Part of a small language model's weights: width 576, untied embeddings.
MLP neurons of a small language model. Each row is named by its layer, matrix (down: output weights) and neuron, and shows model dimensions 496-559. Each number is 128 + 32 x the weight over its row's rms, rounded and kept within 0 to 255. A neuron's up and down rows have the sign that makes its largest values positive.
A block is one neuron, or neurons of one layer that tend to fire together. Before each block is what it responds to, as a language model described it from the Wikipedia text at the highest values.

Responds to: Tokens after statistics
L3.down138 [138  95  54 108 122 105 132 166 119 129 133 153 141 119  84  18 123 140 126 125 136  63 141  87 111  89 105 140 143 143 132 102 129 142 155 119 110  94 109 153  93  71 131 180  95 133  83 186 131 191 110 118 116 164 127 104 173 131 122 122 136 117 139  87]
L3.down271 [140 120 170 115 141 117 102 174 115 112 112 185 129 120 128 131  87 109 114 119 121 144 136  79  56 192 111 166 130  59 151 155 114 128  82 151 120 178 164 149 116  73 131 112  65 114 128 118 127 174 142 107 172 149 212 137 130 130 155 114 108  99 110 127]
L3.down1651 [141 102 107 167 135 135 117 115  98 148 103 166 124 153  88 128 227 169 123 161 105 124 102 115 108 190 107 112  96 161  91 159 105  97 139 140 168 118 157 157 106 122 114 105 170 146 116 177  96 122 177 168 168 157 141 100  85 174 157 202 154 133 158 172]
L3.down1655 [114 134 131 140 152 141 112 112  60 137  90 162 132 148 139 139 154 150  78 145  74 154 135 152 109 161 158 127 101  48 146  86 111 160  46 165 133 169 113 182 103 162 104 106  87 105 104 115 151 204 105 126 114 106 166 141 128 118  75 171 119 123 162 159]

Responds to: Inside uppercase abbreviations
L2.down1361 [144 113 110 158 117 137  92 120 133 131 113 126 149 143  65 122 161 206 134 156 131 127 155 158 119 165  99 132  77 133 168 129 189 115 207 130 113 147 122  60 129 125 133 153 129 118  96 142 161 119 255 102 131 110 158 157 159 107  88 165 143 116 125 122]

Responds to: Conjunctions inside proper names
L3.down644 [116 140 149 139 179 123  99 119 137 180 159 104 176 205 129 165  91  95 122 118 120  90 169 132 149 128  80 103  59 132 103 150 184 115 109 167 130 161  82 183 180 128 172 143 122 144 116 127 139 102 173 106 170 195 114  92  84  99 146 101 115 152 125 130]
L3.down1421 [158 172 112 167 171 113 129 157 125 129 115 118 161 138 133  79  82 178 115 132 128 170 149 139 139  97 126  47 174 201 130 154  90 116  92 174 128 119 125 102  95 144 100  90 114  95 143 145 127  94   0 200  25 131 128 146 132 188 122 112 205 112 125  92]
L3.down1511 [100 125  35  87 140 107  90 108 140 166  86  40 133 143 169 107 156 152 170 125 124 123 140 105 133  98 120 146 184 183 110 153 124  83 145 180 124 106 106 139 114 130 150 113 113 148 144  89 161 148 156 162  98 116 114 147 155 141 137 105 177 182 117 118]
L3.down1890 [199 148  83 114  85 166 112 118 104 155 102 104  82 170 184 125  91 128 140 123 180  84 149 157 130 125 134 179 168 144 183 113 111 188  80 112 135 112  54 156 173 164 116 172  87  45 108  98 126 139 127  72 139  89 109  52 153 129  77  94 180 102 122  85]

Responds to: Coordinating conjunctions and separators
L7.down123 [154 143  84 116 121 137 149 116 109  95 166 104 111 112  80 139 141 144 129 106 143  97 143  34 127 135 147 132 152 161 100 103 101 125 144  92 131 165  90 137 144  85 137 155 116 183 126 100 106  80 143 110 104 136 108 203 177 120 100 139  85 130  82  87]
L7.down140 [144  99 104 135 139 128 178 117 117 129  77 135 153  69  93 146 149 115 116 138 139 131 110 132 134 120 126 165 148  92 152  79  98 134 103 127 143 157 132 100  74 138 163  83 170 121 136 118 183 187 170 114 158 109 166  93 251 108 113 136  61 116  39 112]
L7.down144 [159 106  99 170 150  73  83 178 115 110 110 125 166 109 148  96 122  86  65 105 100 112 162 132 133 111 125 158 141 119 100 115 128  63 173 132 153 134 197 133 115 140 109 141 149 157  49 146 149 165 138 162 127 164 145 179 138 145 102 140 127 120 103 143]
L7.down332 [181 132 134 143 115 142 182 117 121  92 117 129 107  86  86  81 151 193 130 152 147  76 107 143 102 100 120 107 146  97 115 128  99 121  58  91  81 109 136  69  26  63 164 167 154 170  87 103 119 144 169 169  78  94 142 130 131 144  69 129 130 101 157 136]
L7.down442 [148 127 148 151 108 134 119 203 119  77 237 115  93 141 119  82  93 190 134 114 181 130  95  76  81 148 193  75 146 110 135 102 139 148 110 144  91 173 118 101 141 126 165  70 149 113 125 155 114 191  55 121 127 122 128 121 156 169 175  98 123 110  94 195]
L7.down573 [132 126 118 151 176 147 137 163 155 176  89 160 118 149 166 168  69 117 136 140 121 106  89  79 121 168 129 160  72  91 188 131 108 121  92 134 157 169 119  96 160 137 185 102 112 105  72 116  26 152  87 128 125 194  57 184 134 167 109 160  94 153 100 115]
L7.down635 [116 124 112  96 137 119 124 112 127 115 102 161  49 123  96 164 136 173 126 160 145 103 129  87 137 133 134  69 136 143 163 184  96 134 148 148  90  49 137  46 162  77 192 117 155 164 111 114  77  79 178 133 140 137 109  85 134 143 107 144 143 161 128 144]
L7.down751 [143  98 147  71 151 108 143  64 159 121 146  75 121  90 110 150 138 149 120 164 140  92 124 110 185 135 171  51 117 193 151 141 162 166 137 101 170 113 158 157 147 133 149 156 110 135 179 152 109  93 164 107 104  92 128 175 114 139  63 126  97 103  99  57]
L7.down756 [124 105 105 130 101 157 117 180 123  68  79  85  95  92 114 113 136 115 181 108 120  69 120 125  97 101 154  85  90 137  74  66 106 103 165  60 112 156 151 129 198 123 110 156 182 150 106  97 138 105 132 159 146  87 146 134 161 103 156 157 116 101  92  52]
L7.down1027 [ 99 179 168  98  98 138 117 204 132 115 165 132 151 115 143 147 135 117  97  72 150 115 129  69 119 183 151 180 105 193 199 135 160 127  96  72 123 179 160  58 197 124 101  85 139 123 135 126 128 123 150  98 101 139 141 150 103 105 113 139  66  52 155 165]
L7.down1029 [172 108 135 127  85 153 117 126 130 133 139 138 133 115 152 116 131 123 144  95 119 102 205  98  97 180 148 146 162 155  92 121 139 137 131  66 141  98 169 114  61  89 187 148  99 118 121 126 119 170 165 126 155 132  90 109 233 117 117  41 139 125 161 158]
L7.down1820 [158 126 168  99 174 101 120 107 131 114  69 129 147 140  64 175 164 133  89 150 123 162 107 151 106 160 158 105 152 134 152 127 106 169  98 118 127 139 170 109 133 149 214 127  88 172 107  91 194 116 177 135  98 131 144  87 146 213  94 152 127  90 132  92]
L7.down1854 [ 98 113 168 104 129  94 191 204 120 133  96 125 124  77  41 188 145 131 197 147  91 171 118 131 153 122 167 122 151  92 121 139 120 175 150 109  88 208 143  99 141 174 104 112 185  91 111 174 128 120 208  97 145 112 143 170 160 132 146 152 122 189 150 112]
L7.down1912 [173 114 150 100 135 144 131 177 109 109 103 156  67 106  58 147  87 177 141 206 214 115 110 121 130 178  99  72 177  90 180 124 121 143 108 124 166 150  99  71 155 130 134  98  91 106 104 110 134 166 119  90  89 182 142 106 165 134  75 149 100 138 115 170]
L7.down1987 [162 151 173 152  90 137 138 151 112 129 145 132  98 140 148 156 118 141 141 103 163 127 108 108 111 135 132 179 133 157 208 133 130 128 129 144 104 145 121 134 138 136 119 140 141 144  76  98 120 112 200 153  84 165  79 181 118 165 158 134 135  72 106 107]
L7.down2018 [120 141 200 125  57 113 103 157 196 126 156  81 159 114 122 171  90 144 159 137 131 151  77 135 125 120 121 135 124 143 127  97 134 150 120 123 152 173 130  98 139 108 160 111 100 112 161 173 156 120 116 144 139 110 153 128 171 125 176 116 118 113  90 166]

Responds to: Pair-joining and/hyphen
L2.down284 [171 167 130  99 102 133  84 151 181 192  96 184 129 129 103 148 146 111 150 109 134 132  71  80 107 111 117 140 182 131 175 189 152 141 134 121 103 156 133  89 131  73 126 114  55 108 168 186 120 145  54 130 103  82 142 120 136 156 149 139 218 107 119 149]

Responds to: Mid-name punctuation
L3.down194 [129 148 151 139 122 170 109 255 158 101 172 136  94 101 115 110 188 159 126 101 101  89 130 182 144 140 135 145 134 163 153  71 161 199 127 155 167 165 127  68 136  62 123 142 128  84 104 114 137 107  32  78 143 133 120 125 140 120 121  95 162  79 172 203]
L3.down725 [176 146 106 153 140 118 121 196 160 124 182 172  98 114  99 118 143 169 117  83 144  99 120 141  70  99 166 144 164 192 133 143  66 112 168 134 154 122  63 128 148 121 130 137 101 118 114 126  96 110   0  80  89 120 149  87  86 157  99 125 152 137 153 159]
L3.down1407 [157 170 162 113 177 151  86 171 202 110 185 222 156 108 124 151 116 147  89  90 157 136 163 127 101 142 156 114 157 179 122 159 116 130 169 149 123 131 106 133 164 113 154 141 107 149 102 145 143  84  49  20 126 147 124 117  89 148 117 136  87  92 104 143]
L3.down1910 [139 135 111 149 124  52  90 192 119  92 122 147  96 117 172 133 113 134 149 133 124 163 116 176 119 152  84  88 216 140 188  85 132 164 132 101  75 130 115 159 162 138 131  93  82 108 178 158 103 117 164  98 109 115 156 138 183 160 104 117  91 151 115 125]

Responds to: Parenthetical and possessive openers
L3.down103 [175 150 119 125 112 101  82  96 136 129 150 123 116 166 100 146 108  95  97 131 104 111 110  91  91 169 214 119 136  97 136 156 150 174 146 179 144 150  93  50 108  62 157 129  79  79 128 113  94 120 130 172  34 121 181 159 122 123 115 154 115 151 140 155]
L3.down744 [187  89 109  83 122 112 132 160 124 157 177 153 155 104 136  99 133 170 124  55 128 123 157 135 152  96 159 124 147 137 118 156 122  95 112  96 152  90 139 135 142 146 149 113 129 159 150 177 130 116 204 153 105 112  32 126 153 152 117 121 143 181 137 112]
L3.down832 [116 119  94 128 118 141  75 182 103 160 146 158 114 120 175 102 112 102 110  72 133 119 117  89 125 170 141 117 216 118 103 115 136 138 119  99 128 155 122 138 145 118 115 146 113 151 108 113 112 177 188 136 109 124 137 161  88 154 170 167 143 102 109 103]
L3.down1370 [128 145 164 113 113  98 161 111  76 144 146 135 102 139  85 157 126  43  85 136 114 141 132 124 123  78 122 135 137 121  99 140 143 135  25  93 136  48 158 112  74 171  86 153 155 127 143 196 126 158  48 155 107 205 128 117  83 125 229 130 117 167 115 137]

Responds to: Possessive apostrophe after collectives
L7.down15 [126 106 148 155 125 125 124 131 110 130 151 113 165 116 144 140  91 172  76 128 127 135 106 140 155 146 103 170  59 128  73 165 179 159 104 166  73  82  87 129 131 120 150 134  68 161  64  98 105 135 153 147 136  62  81 150 165  98 161 115 159  74 141  95]
L7.down80 [159  96 101 128 119 102  69 146 131 164 126 158 114 123  74 203 162 128 137 160 179 125  97  68 119  86 119 165 134 119 150 135 168 111  79  92 144 149 169 145 114 100 129  86 157 139  65  93 160 101 114 167 125 120  75 127  84 107  64  69 118 145 139 138]
L7.down186 [127 109  94 123  78  99 176 122 116 194 108 150 125 180 117 106 147 193  73 159 114 175  80 187 164  97 152 115 103 143 144  99 179 164 108 172  95  86 128 165 143 106 133  96  63 165 146 123 133 106 178 118 119  89  99 118  92 135 108  98 180  65 174 126]
L7.down316 [ 62 152 163 131 142 130 118  93 112 171  63 154 102 175 118 132 132 100 139 171 125 170 149 119 150 156 109 230 120  70 188 113 145 102 148 138  80 118 162 121 148 131 136 131 115 191 179 151 162 172 173 132 105 162  50 182  81 143 121  65 152  63 154 114]
L7.down378 [ 80 154  66 146 194  86 112 182 136 155 157  95  90 152 177 148  95 147  94 123 125  96  86 140 182 121 177 145 101 191 103  89  94 105 166 105 109 141 115 111 125 106 121  70 121 112  84  90 125 180 110 106  52 174 179 140 123 132 133 184 140 141 147 107]
L7.down731 [138 191 143 171 150 178 126 133 111  94 134 144 126 133  94 128  67 180 137 152 147 119 126 112 134 167 160  96 152 144 164  96 154 153  79 142 128 129 149  55 144 116 141 150 121 157  92  59 113 151  79 169 115 105 152 154 172 122 172  78 176  94 168 127]
L7.down837 [113 153 186 117 153 132 117 162 151 101  95 135 151  96 127 148 160 108 109 167  94 134 138 139 174 110 147 110 165 113 130 144 147  69 185 127 137 108 164 119 138 128  87 161 115 199 151 155 113 139 137 106  89 107  75 137 125 156 152  51 133 128 146 119]
L7.down935 [ 94 126  91 179  19  59 130 124 154 178 111 125  98 140  93 150 132  96 135 193 130 174 130  75 150 119  62 110  99 136 170 117 120 147 142 136  81  90 101 121 121 138 160 167  72 100 123 160  98 185 253 103 139 166  80 124 167 196 139  72 113 110 130 182]
L7.down1287 [ 65 108 146  98 214 121 146 119 125 173 120 199 119 176 137 115 108 143 168 142 100  96 133 137 172 141 134  69 108 147 172 162 130 127 194 137  94 116  91 110 154 103 144  23 116 103 160 106  66 153 132 103 120 118  99 163  74 201 142 119 147  88 125 113]
L7.down1300 [158 140 111 142 102 122 126 134 133 177 126 122 119 141 124 150  83 102 140  89 157 181 135 172 171  62 142 160  93  98 149 111 161  83 133 114  91 104 129 132 116 121 117 112 168 144 174 173 125 142 115  51 126 138 108 153 101 168 153  95 118  72 124 132]
L7.down1678 [183  99  66 113 108 102 135 135 125 126  66 164 152 150 119  95 142 128 197 137 134 138 109  86 108 170 101 133  85 120 144 137 142 142  99 122 110  75 178 191 121 178 191 120 139 116 121 138 174 119 146 152 113 158 102 141  77 174 119  97 156 125 130 112]
L7.down1717 [132 105 167  84 134 126 127 129 175  82 168 140 106  98  62 118 177 109  52 143 116 104 155 156 138 117  64  95 133 146 148 118 143 106 175 136 178  85 126 144 162 204 134 105 170  96 156 122 155  83 130 132  92 169 162 126 156 140 135 171  99  99 117 104]
L7.down1856 [104 185 101 169  86  69 134 191 127 101  86 118  81 120 155 149 108 145 144 170 113 114 100 114 182  93 103 128  98 124  97 141 154 115 138 112 125 106 132 101 108  83 125  57 130 100 123 181 118 100 121 139  73 181  77 220  73 118  72 122 136 148 151 116]
L7.down1913 [196 148 132 134 101 175 103 116 176 116 110 122 127  97  98  99 121  94  58 103 113 124 162 115 141 118  86 158 159 112  94 149 135 107 113 181 182 121 127  91 189 167 149 198 138 168 137 112 151 103 225 188 141 128 165 165 155 120 166  92 190 134  84 129]
L7.down1951 [105 126 114 143 138  76 111 164 103 129  98  63 147 112  58 130 191  98  50 124 118 154 170 192 124 160 166 117 154 149 111 130 157 150 109 139 167 136  86  98 162 129  85 141 192 162 134 189 128  80 156 171 138 137 106  84 127 167 130 127 111 100 105  84]
L7.down2017 [ 99 169 115 127 119 125 120 101 101 149 123 199 152 150 162 144 117 140  98 201 109 119 112 117 106  85 156 185 115 129 121 144 147 128  99 120 180  98 129 167 125 106 169 114 154 193 144 163 139 111  60 145  85 130  93  85  81 121 126 150 118 124 157 182]

Responds to: Possessive apostrophe after nouns
L2.down1328 [164 149 158 134 168 155 111  71  97 176  97 105 108 141 154 135 165  64 169 125  97 157 106 152 150 233 110 137 154 114 109 112 133  67  79  83 104  92 101 121 144 110 176 111 147 104 124 161 102 122 122 131 101 128 133 138 141 150 165  50 144 119 189 123]

Responds to: Table cell separators
L7.down548 [180 112 112 102 135 111 118 173 151 127 135  79  75 118 149  96 179 169 168 174 140  98 127 111  82 112 139 113  82  95 122 123 155 176 122  97 185 107 122 139 130 147 182 152 156 112 106  68 132  69 107 140 191  90 108 112 113 110 125 116 194 104  92 183]
L7.down587 [162 162 114 111 172 123 118 133 177 115  89 101 176  84 131 137 160  87 174 102 129 112 130 113  96 127  95 131 142 120  96 128 196 127 177 147 150 116 117 178 105 138 115 150 157 142 141  61 141 135  78 136 143  97 191 146 162 120 137 121  64 113 115 159]
L7.down600 [123 107 153  96  73  88 128  81 186  96 172 112 142  66  94  89 137 151 135 117 106  19  78  80 144 166 130 112 117 116 141 140 126 114 190 143 154 124 118  82  97 116 123  75 117 154 111 132  75  73 186 144 102 144 145 149 168 145 198 166 116 139 114 146]
L7.down656 [178 114  78 144 135 126  55 164  67 178 184 184  97  63  98 154 124 143 129 117 106  74 133 137 121 143  85 122 194  66 119 127 124 116 106 116  94 115 155 132 130  73 145 128 177 150 192 161 163 124 144 114 146 154 125 147  95 148 114 129 149 148 160 131]
L7.down716 [202  84 155  65  53 121  93 161 160 162 137 153 108 164 109  84 143 128 164 125 171  93  84  94  98  98 106 149 111 144 177 127 158 104  96 115 149  81 124  91 148  74  89  91 139 136 138 113 131 140  61 153  89 143  67 105 134 119 144 112 157  96 143 120]
L7.down722 [150 159  85 146 152  68  92  98 106 153 148 106 175 153 153 125 115 152 124 148 107 160 119 125  95 110  80 118 146  95 126 134 106  97 152 136 110 129  85 138 159 154 143 110 147 118 178  92 164 114 243 124 138 150 111 143 159 124 163 113  55 115  55 111]
L7.down728 [125 124 164 127 103  93 168 173  90 135 186 177 150 102 166 155 106 154 152 126  82 125 112 102 147 100  64 119 170 151 152 171 124 147 133 142 125 151 112  76 119 156 110 139  79 107 167 183 115 127 147  95  90 149 124  97 169 123 213 193 150 111 149 167]
L7.down793 [157 118 132  85 110 176 154  96 102 103 137  96 151 121 150  87 142 121  93  68 103 147 165 159 136 143 113  76 151 152 113 153 155  92 109 135 128  62 101 132 127  89  86 118 124  76 130 117  95 129 255  97 116  81 119 115 110 152 163 111  94 119 129 106]
L7.down902 [135  75  64 188 187 125 194 124 124  95 208 193 156 100  92  94 107 176 116 112 144 122 150 153 130  93 173  96 138  71 104 121 115 124 117  81 170 136 121 112  91  84 131 130 140 167 113 123  91  93  91 133 104 142  86 129 129 155  89 158 103 153 182 127]
L7.down933 [173 190 129 110  69 122  70 132 117 136 148 116 129 118 157 111 151 133 124  78  45  57  55 158 114 109 136  98 132 126 122 120 154 103 102 113  96 149  92 108 133  99 126 110  73 108 158 111 136 156  90 120 101 104 118 119 119 101 119  99 141 153 102 112]
L7.down972 [152 190  80  93 170 157 143 146  94 171 136 105 118  90 119  71  33 168 101 108 228 152 210  99 123 172  81 114 160 156 147 132  42 110 143 148  96 117  89 124 135 106 141 167 105 110 130 144 167 157  80  70 116  90 166  64 131 140  54 129 125 126 112 119]
L7.down979 [147 137 150  98 105 165 144 213 122 125 123 185 120 110 128 154 146 151 163  93 176 139 112 131  92 157 102 125 186 113 107 123 167 151 128 105  95 156 141  65  98 144  59 162 107 118 141 159 198 103  55 159 143  86 126 174 117 138 138 136 143  96 111 128]
L7.down1143 [ 97 187 139 165 135  95  52  80 177 172 158 112 182 145 114  70 143 141 167 135 128  95 109 104  74 138  80 158 129 139 135 119 198 118  96 145 134 166 138 123 151 130 179 141 159  88 167 140  82 132 182 147 109 130 159  81 104 135 103 137 198  69 108 163]
L7.down1182 [179  62 143 104  97 101 148 188 170 140  60 165  89 111 123 171 100 178 138 153 125 110  90  82 187 158  86 168  98  70  85 193 151 177 105 131  97 130  98 212  96 150  54 150 116 128  83 170 114 136 110 103 134 160 105 137 138 139 163 150 145  57  82 124]
L7.down1193 [139 143 119 126  12 125  94 186 100 115 175 129  93 104 158 117 126 118 118 155 120  88 152 159 119 162  68 152 171 145 120 203  97 135  72  87 111 158 176 149 126 101 148 118 154 146 142 178  86 120 156 189 105  81 105 202 117  85 137 100  49 118  99 129]
L7.down1217 [118 164 187 122 124  89 135 255 117 138 147 149 120 128 105 118 125 120 124 134  99 128 116  92 157  79 142 186 171 142 134 137 131  79 135 134 149 185 141 162 103 109 117 141 171 130 155 162 101 145 102 174 105 148 114 176 140 113 194  59 118  70 105 117]